Weights of a small transformer language model.
Size: 8 layers, width 512, 8 heads of 64, MLP 1536 SwiGLU.
Architecture: RMSNorm before each block, no biases in attention or MLP, capped logits.
Training: a variant of Muon for these matrices, 954M tokens.
MLP neurons of a small language model. Each row is named by its layer, matrix (gate and up: input weights; down: output weights) and neuron, and shows model dimensions 32-159. Each number is 500 + 50 x the weight over its row's rms, rounded and kept within 0 to 999. Numbers have three digits each. A neuron's up and down rows have the sign that makes its largest values positive.
A block is one neuron, or neurons of one layer that tend to fire together. After each block is what it responds to, as a language model described it from the Wikipedia text at the highest values.

L3.gate1395:528435442543450480512589535568490426464434416542435486439490555500574503498422503505537537459612517571458503434602435538530545546422537554444553404530485470507564431532491693433545576487531512569482469545370514525485468483532532488494497480521421509488521468451439479475517457554497496556521493482472528579515532508465438502493381577470558556464515536469563583601488511583445428392500
L3.up1395:456486605512501424458481520379463482465516500482554501427432370564505465516478581475587519444550435585454496483523506600494479513480473561460495513485504637489494419533566532515640422487611565489439432498404500509442526505601462486436541564522471507476479575407540533517544585519494565526433512450604468513511549510577499480522443460567530563448487434524448570484443575589432471523483
L3.down1395:421588514555499457440518506541528435524478502547539593619486532423548466543573398520589491427521497496531499530504540488575507601529499483421479356479528547494441562516523525493467510579455485531550501422387472476562485545492518538532565533654531455467406455505571608556420469497497499538529446479532562480484538444447536484587446464530375483535436473613461509436491549479411514591400
Responds to: Biography main verbs

L5.gate358:501461534587538526452580515517424528532530438485412496542558509431504471481522414518631444525503526626463477607460502491502495495483418562484549484545432601507575498539514507548385540532637558519445522423458536593540466453509493514477489474553545435487573415426579488473574413482459555480571484507429530520514505465418426502461480497479491453489472454441476500517530627495485449450539
L5.up358:477432516544538520474518516488475531501462571524394525506498398533557529488506483414519489479573505541523563554434494620506448493583519539397522459510489593566546537573433521505447515524568454464461425492457498456470496404573548536569541547475495510530414518490481476612384452451466472499573474486481552543489505497513477522492514427540457413547459417447547509452479541505483525558483
L5.down358:576524520446505431484490587535542397447540518457465554473454513543516577548553436532493533370454423541420508394469464489428551348433518512481472439366499478549442485555465501546459564527553591564548518578545513499478472483552599518608456511485440514477587483443508475516448599442473472545574490487490425463419499570475493480500419491584491542517532470466537527525490509481507461507481
L5.gate982:455492575539484515406516549439389479468454494422470478540559504353414508532548400480371513446485492489535490506585580484498425608549534576505557491466436504480541452476454562532555576552512527504564450418459532607513508509543480530450564543516590432460509521522440536529490413484493571420524445463528554501490521477435475463479467496536442548572435410505430460408481576547517531476453
L5.up982:545530481510482498497496500463477464518471472520438527492542532530527540438513416486519493533590423500467474551462576409548442457465609585485536486524527531497489510537522494575467471580492527540461556498588486548498445505519441496496499567464629521402525411466529611565445468508515531550526452573541536597580590556537484518506428494422487466530428433498380464500475527565468534515490
L5.down982:648513487495534399549497585495422447447477441443587574510450552518479503476537401574545516520547609479560506473553594422535524462414511560408523494486482470526432533594474511493509508470546438478503473464523495509503502516566469443500562520459539554435440471515416526567443519474548496530586497512477428490489466450474514517538526549563420520556516478534422420525525474616505625598469
L5.gate996:450502511568437572463585482431481473533586481471403576441434487404467550523529460489523506543528572543465499500488417614403516479620508506481554482464528482500404546517597536522482580446570445515510531540412507518503541467548474423537523511548542508471470488459392599557493421476506558513516422519480493410528461501516370593511481502495497496438487442532517470556492467481510532563532
L5.up996:514527581571586483460494529543444501438455477512449540387609495472555516452437575493486408563459451483550541507563505618453466444475470482450491434461459583568459563515456580489540479470537589460533403425514490437542438521463555424441607487563514477520499554629492431472480508468465501496530483468500465454453555504458425438487477459492451426438507429432509493492486556516559480448519
L5.down996:523553490561531413562453506454423424507501547571513492521501629463499529464500554521464579437472485407530461460443446487520496528485539452499507412445447559537460441565515485514543604509473561491525432416430499517547449605491540470470483541551519524474598547481474488463569549520584464474526587472437535506457427444382333383537511525429509407515421558528460481587445435592545552471488
L5.gate1524:497420553524496490473492513497434416559456540424518427544456455504562503564468394522542484446470498533579483444487549514394422568557513581447580461455489493483530479595590559484508470535462614497548487484505508564543511547491431410546411459502489524497550447553454561527510589457526552502536467496475501586528532568391592451412512503601514455624421546548461558433548547462544554463574
L5.up1524:557518472494476510491488537503498455502456525470536491388592581532528429460426534506551528459452450563515439499516512514483548493447480476448443572459472580463498522560531521462586574539543586542525467558522480569503500500492595456537527398505431535499469574601547512525495437479521530524524510460442422477538499431498479569454497438506507451465431544478434470526497536642483478473576
L5.down1524:542618548437515457509511505641500533484631455552478506408437532477472548524519522515483483489491532358538462457544564483401659491535551412566378540446461420484474464562541507502471533551443469513533439551428500452492546536475494526493417455460572541459492544496442489491464562519495573510428470546500465500501466404507499490536450459431503513492604513496514574588546447498508453450471
Responds to: Biography career-step verbs

L3.gate594:510482450486459491470464578476511510499551561440516497580562432467449476501426546481411541472459446598508538536492412513582331520490500445438442521491468458541619504516555401568506570503507564494451501502444510467471561549548525501479415441502543467471526518555471517549446500568463486440452531508492513521552453513508523492435485517558513455439503499469457513573559472463521549557520
L3.up594:496511517525460482478498557501610459508446559409547508504512555382477476447406561585476519469509396541516600459596594487511465543515482512420598437448457545465491463526422478497540514518498457499381436491491479477454484496545465447494549467494540551461482464531573493458527546496446539560502538474529516508491447518521544432504520504576494493433444483418559382489489543514528441582543
L3.down594:431469522473540466452473567406451378480526468561479565427536477495496490472550398433450482503469532474487455545482482484557608575483459486523540542396511510575531513505474452442505443457517396566493402473419409507484504475493578437531632445410450547621496465398588530513472534470516488481455539455609462666513422570481514516510512553514472516537513503601497542431416510486501546471510
Responds to: Upcoming date expected

L5.gate380:552490495544552534497574529535493601465487473465527439547561544496481534511458546523422532536490452527544455345507558541509498439565530606525556524576604452505520498484534545551501491485492590537574557587551498426438399438403628417493565491565467508527505471519507518559442475624468536433407450453528432470463446506498511541525479564605423469452520496502502519424433542544545579558473
L5.up380:525569522483465469493479481469437470426554449537446521547507505423426538459412505501500494585500608459482466495459451660470382524473510396496521531543531385481495430428434540452435541555485531489541543562524488504488517440462534407490608449517391501522578507506470473522530504532514469492501509442568488510502544419590468416547471546516451530477413493481469524468439580435523520449472
L5.down380:400522503579465530503492575524503471566470550493418475593549389429530444530559428493540487591371620493440536478519541523478494594564475569529528428445538500478532488473537483459511464461542509539500555485546537597520423429397503481504501479481549484616483473549513443578474554462551522485537476490508534516436410494518414547538412501539511504439474550572476481445496532437537488495434
L5.gate830:552446543487422485470499584467454449435438546575527446510504519511544435493474474562461449499412533615536492550468483527547567488490613616498480509541544539449477470440478433454601514465538433581441480479529464427448546468541482543495467552524435458561463467492493554546529553437455498371546373533523468537464434479436330543459428540512495493455490343461576507500500446472520534602430
L5.up830:493412473460455464455588479477519537494478519490487508393555411409607481532458487532457427516455611482526469564428549483612441459412485474375576504467562513489520528483463515454523497495567573464497497664473432557485457502469478499473487505525475553504490496535491543432524650501511453498515494604506558524438427479482476594479576461480529425479569621473581514541487528491524538443466
L5.down830:530446502530481525487446568438511488471447546497533399444477480515566487490483497457429504518514536483565623444539435523535549601596548529565505507545513472529526537401452438548457500564570559493569565507513493484503433438590513569548585573489445481479534397585536502466507430550464513435461440507464501490549522597505492529440510500484445423400456442429474512504502501440528604524543
L5.gate922:531505558524492485435600395510544608516447476456505427424491502402577544463596439598495446494441486433539356492486491514623464554440512545483459491489513450559571538476530526538561448457591536560491413598625548514451542509591474433449448519509501479495543532494513477497520534531499532479577499495499544443534420548523505524524410487568392587472440558491499474489527437531459490447456
L5.up922:486521427526472552407552514616520435580449484419581565562439515443589486548516450496467533451433534459520579578414482519394538544376549450478430512483480456502446521594498442489495537524524470540529506419514471430443472538532586541572524528560474517496515513522504439518505445428468424402524438426488503507488472483513521514472467453531492453433577403499514561507473413487395571503403
L5.down922:520549445521445445544516500566526523450556466476603516582481381454546529450451483494441451543489429497522425501503541407483495684508499414420352519439406485530478543531545421456645482488551496513468478500479425546531485514516594543561479551479433471619472458562413472537421505498415453416555506431559484526571489518481541529426485552509434538534527534525538525502411552506499487488485
L5.gate1016:552501470468489490503454452529525443499511526465495516483485483437468526441436542597519543512436437562549569517491476524414574508484539572413434514523563539532514523385466460521514503521568593486515430583525536520487560515519505494453537481532540560429546469490497439524508536617453436410542540464578516599478466535514448606444460504527484477510475440520406480496491582524532452532446
L5.up1016:602490379423479555452484419458494449469518546531512494478486590432549473519524540611553418422436535444506491449481518551459576559532581525486588604497574514447480513477453483529493471534524493508464422468449458563462581635447540497568570490547442601546492484543438498490594651495498552465492425504505565508480440494380448496565498438526430538508487474505563504568554503547506474407479
L5.down1016:585496463473403555547481508598468540447485472540567586557570475433568546499370529524559574419439541501526453536558515509536614647557531509503544465428503502530466553529440436563502482511547487556406416580568507524482488563522419511433540566543504525420550447439503398502579446474533548478475516409530530482430481544445445576497561584450433493447410512545507456444555507419523563450486
Responds to: Date-introducing "on"

L3.gate214:529537531616489540508503529513442557541573496498491566507477493555420462504443522511532478566429550465518570463430523481597542539439496491442475480457521456440456470430489520470478512545528513538378581415500513451497558482512585490492469408539522467496564516516507590555564496548555473484476408394476451431548533498434474542544508518467448389540505499585517441485524484493555472530515
L3.up214:442516512543501493508577565497534465503458489492450395519461518474552545443453477454455447460417533484442517481549435558453440578513510457485527463506515540577428552466526475579592579433537538461457546507607596452511521480466495509542453526522471444527515486524540553516666485441509581456524498464445535482477624503530464573534457519509509481523474514501447481488513460460509479419508
L3.down214:559516522545525527512383514460526596454452494512548475459476524529441446463494484478304452552497563523479503508445579467578468531426486532516407542443442402512483524481521566488519494409441480582467475466498500513523498509545430523403474506612486521570520480533502523507492385486519510558505403387476453551440530565447494516497532495496446505467587520427444534591454508554468506582494
Responds to: Institution and sector nouns

L4.gate538:454526433480567478428514557483501457507548486489518492545554513457464554476438442561561459550524393565526505542487465525447542538565475507488509441510438506516454516510477455565580530498536536506421472506468552580517531603556490495712558495493442495450470512484451487411537524575538539459501432461573512497519495485505435519515506403493522557510481464465538557449499530538465526421476
L4.up538:501432476466507415475567525417523539517504457425471551439465491516452578477502401568502548500508470480506568507508569529573510544344408562465423529498500514545514514484426544475461378515491426489469541554443478454497626559631503536452492433497549449478501611590480424433465551430498463497527470566450448458498437442535412534538528571565477540524510497533515601423529524488475464451582
L4.down538:454455537510433487452522515486535537483490475417458556520459575477426421404538470430466444516493583386447565553515434421595545560513511463435501463554492463471536530549479510434514505449483558542504475641415449396533454580497558555474498470507626388534497478482564518581434443462511516486495471599446495545450561506481508492440466556437427512532420409512597531464496458531493515555484
L4.gate1060:522460467550498547432483531562529431518533465426503479558416477347460577499444363471439538496457382504467457578490493555535502466453524476503534526492522522580580537509460407498487519497547538581494429535539490531511459518556556531593505403484467361470496533480539444552473468534566515504544484512414552550487617431542472422562476545465456573565480461493516615448629544500597500588581
L4.up1060:480470478569536469501490576565459461437449471430438466492469507487477527542525455495503502452634412489490476478588502600477529497488449470436560462505525634492496524524521493497588486527459455500435519515469520514512564521417553463533507560462462445528549306569590587477448460500519517507519420539477499493514609489524436609493499547510500446539477451489461489507521613521508487612562
L4.down1060:624483521495541444568492490480484531488446510527523449566597526548506549557546543494469477475429481504528509428520476519443480525489592508459547562494529611524568495523519522470548478454579536602445447512608531595429451484520506525525508526622502520438441412519579558612549507532520498596564459488552562452451507426482463386453514457547527545547460530483417529451548511523518425562532
L4.gate1088:571514487533435472576518529507523544531523475468488475591575444460473556510440528577518561453583322541615507559607634537532528518557447591537466459477486455489411505578495504518488492514567475440521482448469449479488544505441616405442552405469501496490536512541439432532587477474386522496489435510545484397475539517576481502468530528541499401489548522555486393546578570528588533480549
L4.up1088:479595497539401525454470535434487466527530434513491522586531451435442534430471428519561480479469398548524448480512536535498451520453508584491550495494421596450471552542510490608481480587609466505523464506478576549532552522515513477477560515490445431424530448525467448539601453573485456488515496531526492535480472513517516572420507574507424477521592456502483481446519489530512443510510
L4.down1088:428494494474591451467469520467479528484425450456524596620452486489449470564490484555488410537495450625483466401578511486477544554408429515502436419562390563456413542475421464403525529554471542525442477437558437567506454504511475575551514515451438579525488476491474520501482485474367435575537497472503514514510473494504536509386463548515496489516459491648547513565519522518502483441493
L4.gate1460:463468493445406519456499489521630518496606399543514569471418494342445516509527493541457462498462425479399555563448506505554530496472471503471472457485491514439396518496531599538395604488485578392478484523459562463586549538469419451491467600506537587460490601516393492460474443441558507570492438496515510563469523479492462577549509568468526459512520481483587509562497521566496500523521
L4.up1460:475453481502393551449531466436444505504498513512493579483421423573481507476509459543472544495506534584487453427518491604436460461451518513563417462427472399475499479425602504476486461434518518506543537522465614599482518584487526511578538480493546508429551499519518448497534459546443478450489456497557426534495556412502453528570456537377554467547487530496528507492490523494523502504523
L4.down1460:582452539441560562537629457433479538472513440460478563582472554513518479468468529490442564520506421533464417464587584521458452467375505448408527510462381514413587418472544415452549575460495545518500524426502448483440483430536528465560571503516585507503459546503568512539562459443468452545451574483552514428422508492562433486536521517495545548504542455579508552559534624434451450490514
Responds to: Field-of-activity predictor

L4.gate254:444539456489467489444519539504493435478479567636538398550472449568453472600520392470434561511504568491396556555468494446471539431545524461553492512460554409535510484417496527465476533548444526478524474437464412430471460570505455449552480488536511518574483559467533479442525500455443498490496452539597462555552472470505377387397514505446493550543503553401508475429372503509524526376494
L4.up254:470551586501488606483501550491450469427471574594540449500564501504568547554500485476463480499574454506510553541487517506409507448485489473409541522464524549454549485525512476469500490400532610493421546490509550487450490491444452543501545494420499591520479511475543530484564437468512465410530489461522505480516411535354569500529546439493545493555468434476486488486498518361540495549452
L4.down254:497483515497502529531513578481561570492480500599446490570570512522584505590560511450461570480563548440479501578489535569504503603493558407469546496433528480477537462535573552507465497519489593434489430497429511461487537521468448521528477458508479451550538493536495518504567499504483408543474466478529507479552434430466549521425536495553543484604443550520397481523472595433505505607568
L4.gate293:518522612511388530461553467496493515446424478577564414482386524456446557511446587477456473508516518506496546469499492526432542454537470380538500465468483412574446465524546468538558476503519529538501585477491493480534513526554434551472430469498531516559515494487530525517550530460497545441603393386515455528587531558487468463477579450585578417457528536448475503610528433483520526459482
L4.up293:430487502525534470401551543406542573548410536419499474470542567520592500470539516615518587502549546590456526510491473511502555444444461518522567494586478522406454484483478509494585411531568549520467483414542516402572413510504529484453456505547533523480480481489523549539419375442514487502581489451493509492436481515479512470457501485484563409440433588418438536455452583493543463526466
L4.down293:448506477574489571444521526418451533485465479400515488519443552608448545559532451480491533499506524485444480571587520570476452584456539434440560490425436594534520438489520438451502512520441490533418514518451411497552482436482616572487492476417537569544530419466550416468550481453554490431429346582573483506541598503503437531535565576492601480581416413490501582538456504415554481466463
L4.gate385:460502554510431543517573512503513486537381493549550508510557482517481477506387538505390474441464582477515550507467519569537544540487524517483527462442489505561499355497576441472576500566425487515489497493552385475450475422567500564532532448508600498464432474451547412480489477443465607559467527510568418530500425461484543560548516518475441479534482571494488486501496512507536546463563
L4.up385:578599570436441460488553399501480572543422453521499522581353588483498428522648481494395539507417436526409564460426559488434496518476505420503579479535560460507474482495567458557495490500525500480435526503442475544498528497527414395566556405506487524475572432479486495482524440513476534574525495484545457552522484549522530440534469511534518515512481514490474449453477532574552562480476
L4.down385:513445408510466495615473513483508546545484507481453481536512519584482551507450462432479516535610540567578556549456478609461516518497474511449440567422529432503511438481455463477610488527443400494513513541626432462497530497501491519510332434546453541550505471561469439634542527507441506525495495538530443481551565632490448490555453541515520525497591615566465497491476527508532520558602
L4.gate604:445559529493458503423542529508487580545501542497377438509440555535507494432579479565484483479523484452517498500450493537498457477517497478535462513604491433411529461454490542475485523456602446482432523531453496516549441510441481556549539490557625523513513466466480619497543545537471516500588479453524519359458586548411471435565495489607501495577529550528503528493487636514449520651570
L4.up604:479526471539483540499422507525395554541427581515513434477548457548605523567384458594531432473484528528520526494495481396380464461363475510410507503475536582433589528462500477428499471470513493481439449558514549548426567433499457525512510591536560425468469398550509466601512494485383530417492587471398542423548534430510433550385453588506375561490507570541513432485500529571534494529512
L4.down604:509518588453446486530581522561445545533546536534545508470460512483421530548545522552541506493513551628503512494547550469460381421501456536458567510455470526451531493587542441454448535508531552448480405497510586477481546623565480597555609477568521599531435482431503520524402502487476577460482448517506515471525456421475528465454435443546525519430416579464581553510539509413391545585564
Responds to: Place and institution nouns

L5.gate925:483579504472475551430526429418511491607464448498511482555415523461423522487503505432442466497517471457574471508503461493491527479449522536508390500537563443439420544424555467450521460389479510535450498425481504481452488445573556463446503543539523493439602502552463508465469471459434476484523536567590474555508613577456473563531571492565512529540469467426504555512520507470560465555534
L5.up925:431468455445503548518534462513451489518488500448558406459506481615539540516574442435435525494520549501474519450536506528577495575461510435453605472462512546426496492549464409485507467463472618429465492567548492529448530562471572576501529560478513526517512443553483484435594384454554514504502492479574442548494424470438455533525499604485558474439423558501491461501518444485563424507492
L5.down925:491475517546541422497501533433543483463552529471552478489558452423415500535530559456440541466546471425541424520450584502517561450480450590498442521447602510507471448444488506547502433510538578483503445521617488590470569488398442513418449433598579546615490478506547534453477526469517471433540502519433557474532521487472489524464486466511516537447542533560513462497565494533453430566534
L5.gate1274:571415553478400418576564476442483485539578509506452563409540492555532563560430457547514597407506444480402528475581522549484495514466542437381410592484552440583539525469551559461512506498527504536551413489550485552475496427430523512540402487444505467476507452525461536488574439517485602528453532437435517469541497487454511494430535575407470462416506537445526485408442643497457537497500
L5.up1274:495546417473501515460581471511497521595534455352572532501525453419494467539420618474394446402506443495575438602417536487515528540490477579510426409500501538459563528497409553506506428548502600528515509447407413486521495430498538478536399530465421492425475563426521520453597473551523474496471533544567540539501549417487509495441592490418466491520548572474532502426487527519504708477496
L5.down1274:441545491506570458507534677504469567509518586616449499588601533484531548601458554503552477434518387406548435558392448442402560509435496487505501512505460531460479537531475514458488512572457556482509530478503504534483583492512502431500572513529527465514509567519570509575547473595515478538548500439514520520450553559458589515645513357411506478546521582462520528481459507489514488534444
L5.gate1363:526475510485464542532471407522547519549551446486427474523469545489488520454508559486462441552581525488568551504483495564458511470473492414367500528509577500469494571508430453564540527444495465528493498467445557533501434512565440557584571394524497510492402476460457526536493493439466519455592471431465577459533462517439526501515563493544496479552448426496568480535547518519553442478430
L5.up1363:435350588609544571435584522539454451522518554516427505556496563496395484564434530431561458505497402473508547590487429523461597585554487488467591435545518508464458481413506444527457451492475422448406565563486539466547453501512560449499501435423583599521506524489568526461504468488512455400583476561498452490460482492372429564489456559564553474540524468471512504506462475601503461510474
L5.down1363:502557581508518565516485579447392516483510532516531509480586428439534550514365493511506487558498454524515493564498502536488534592551541559502594505529500502548514495483465437508521502480516578534413541388554512542422507532615488466419532453494503536529529534462553496480507485516565521508552498561452476447503500495437411484522534419485538488497499498383472578465516443554517455382491
L5.gate1386:491559491415523485552544457445683481522533494525473532542495476487532552428515533539548532527369504568567549515495540574488488499518472438503503519481463532424453549481492493602532519490612504528521533452553518529519462484547464558509465536520469547442541432433477507580457474499475527487475509470549578506534471510556433440548551520494502414550495481495543520492516580523517551534494
L5.up1386:484468601365473590473498394533473638496477564463568528443490480526473465406501469502428529579554427486541561575494454593612468450522535493510445475506533468502460547522447438450487442507526447489491489486486570508519505573532524503522517547558522539482500453512592511487558601499409582524506535539488473508486443502476478468474551447357525603540479539462455559490604448450455446470509
L5.down1386:482559505444426468503473608514483526507511509465582417513454473435463593500508583477536465460516490528466495517540500571466544582469526479504512483439566414508566539545516487433464471499505475552469454502546506526503515410588560489436560434474454512460480479437470459526481540451540544501462495546422503543540501518539529587529517464547640573526540467569521568491480520501475501461510
Responds to: Field or category nouns

L4.gate102:524449480499482497502530520421488405487462467373487501469528512421509493471561553518582532419542514613612433482457512570515623548512555497530478485492469400569537553542467490461428509467475531501412425557613461469531729536469524457476466509547444464442547520481542486539565522533501562478511576418510507573537463517444432463521539576548482398421453487546476460449410450574475481502407
L4.up102:574476392436526537525572594421573435450518512554524466545593428481472541488502622585377507456540471501447467467495362557495485505466433576456514530426494414512504477414403441500515477451460516537504539468597394531539550530521502529573510432556488516469465414492587542511477435572456538562497488562519569489479448520517395426534483593527547469415426473533593549460538456555520569515507
L4.down102:542478570651433518478601542458519484405485555522568487499533540453450579510420521530496553428408511540457467561446443458554433490471519525449573521489543460533512535442550364464476438407571521546420523530537583438431450565415531495553481462537483439587551594516432598574426550520524494438508456520487561551494479494519465537586560482458488533500532524606480526536457498531421522561555
L4.gate137:443488513508508472541511552489458488583489478522478588521482539397481559493590447422518382491485499546553458523435458541469455465576519422599512447456387507547509468557501520538477496466529574493587502489540484516505473473594467426526557504472490581533493511504465506511512414571416566536447505485544539496532461559526462557541547523599530585414487424430500482630490470498625489475498
L4.up137:542534518384526589484489534460414414504599557407452462461512505547488573486492548544535497568564426493424523481448508542534526616478478468472554478472553504432493411510495534379549509444518518562475501421542570476483481534623554476529469448554479559541429502476526516507515409545491632496546518422489449533529446476451506494421477533408485475523454471529555461582507496508525404407497
L4.down137:475585515464462492484473527460524535434538467508517465572446432328518494486513393473464457530496528486475478437414507529487578440553513492510491542614531495469517558482514500517476427513598476525539417467547503535498534551393546572513568491502476511547460514558495490634437497506415482427478413561477581546612466497502462533583434503462560456484531527537484522575570479509514583508458
L4.gate591:470486504457430505489487480435582399496462459519524505482433515439532429470516500558519468476494500588494364521365518414477438505448482528461430539542404348524528512520496477450437476506517495522470509550536506529514452472633462492598451445459443526453588434512466544472394494518493548521481589432575524510529511473447544567621460591547517440443503505527463450592499480582538401486591
L4.up591:440434432562499452433566570402514373439462443521577533532495455498484505471508376488449479418526527468479487494586484446577587548570382482565504483519449377413549359450460501521458461500611476546543515527568424579490513516461572559561523549528507494592541524549518508482507520573439479570631552610515572591447506486495512455478503569482498543415433475479545448512489450442527456534445
L4.down591:497398582526521483515480515490473466415526523537553535509444473447448458427425443515561475437492531510420495522527495410551510513511418484525471526465467504428574491417473478448493469460558569524439426442430445459431498419495495462527453523411511519599455466593450539539532435521533422489579451521537537526488529496520520542454416566473324519518563546586460552445533393392419567560465
L4.gate901:527485499513450597496607519466491427479420366488428604505528511475443467556526494487464524479592442559480487508488383504576580465452561538581454470415534527510607458496556575510475543545573499552439532569535455487561562573504534541546424487447498515518597557467514491533498522517363470465577526471535531584481423466555486525502506608467481515544456497475488525452561470482483545399612
L4.up901:556494557426514413468540445498487552515484485578438526478484519527457436436496481493545464449480488576422511581470473482543443530493501480438470410499493452552442441592512443484438561492559437500481556507548494495377573555481514503488528452463530534480515473464486543506482507564627511528607482446626562543495541538534437435572575477507504605518522467402595467513477508610495467508488
L4.down901:544449530492506428465423537465495481486498491526520520502449581531581430445495532435405542503486485464476443505496466445539425464465504550478522509456455533474497561462456502518443521484568532549519516502457496478455507513451451582436535483547518557494508531438432581555458542576508468520521468541440548575561507564389562471557468441504443446401516434597486524530549367535345557564412
Responds to: Date-expecting position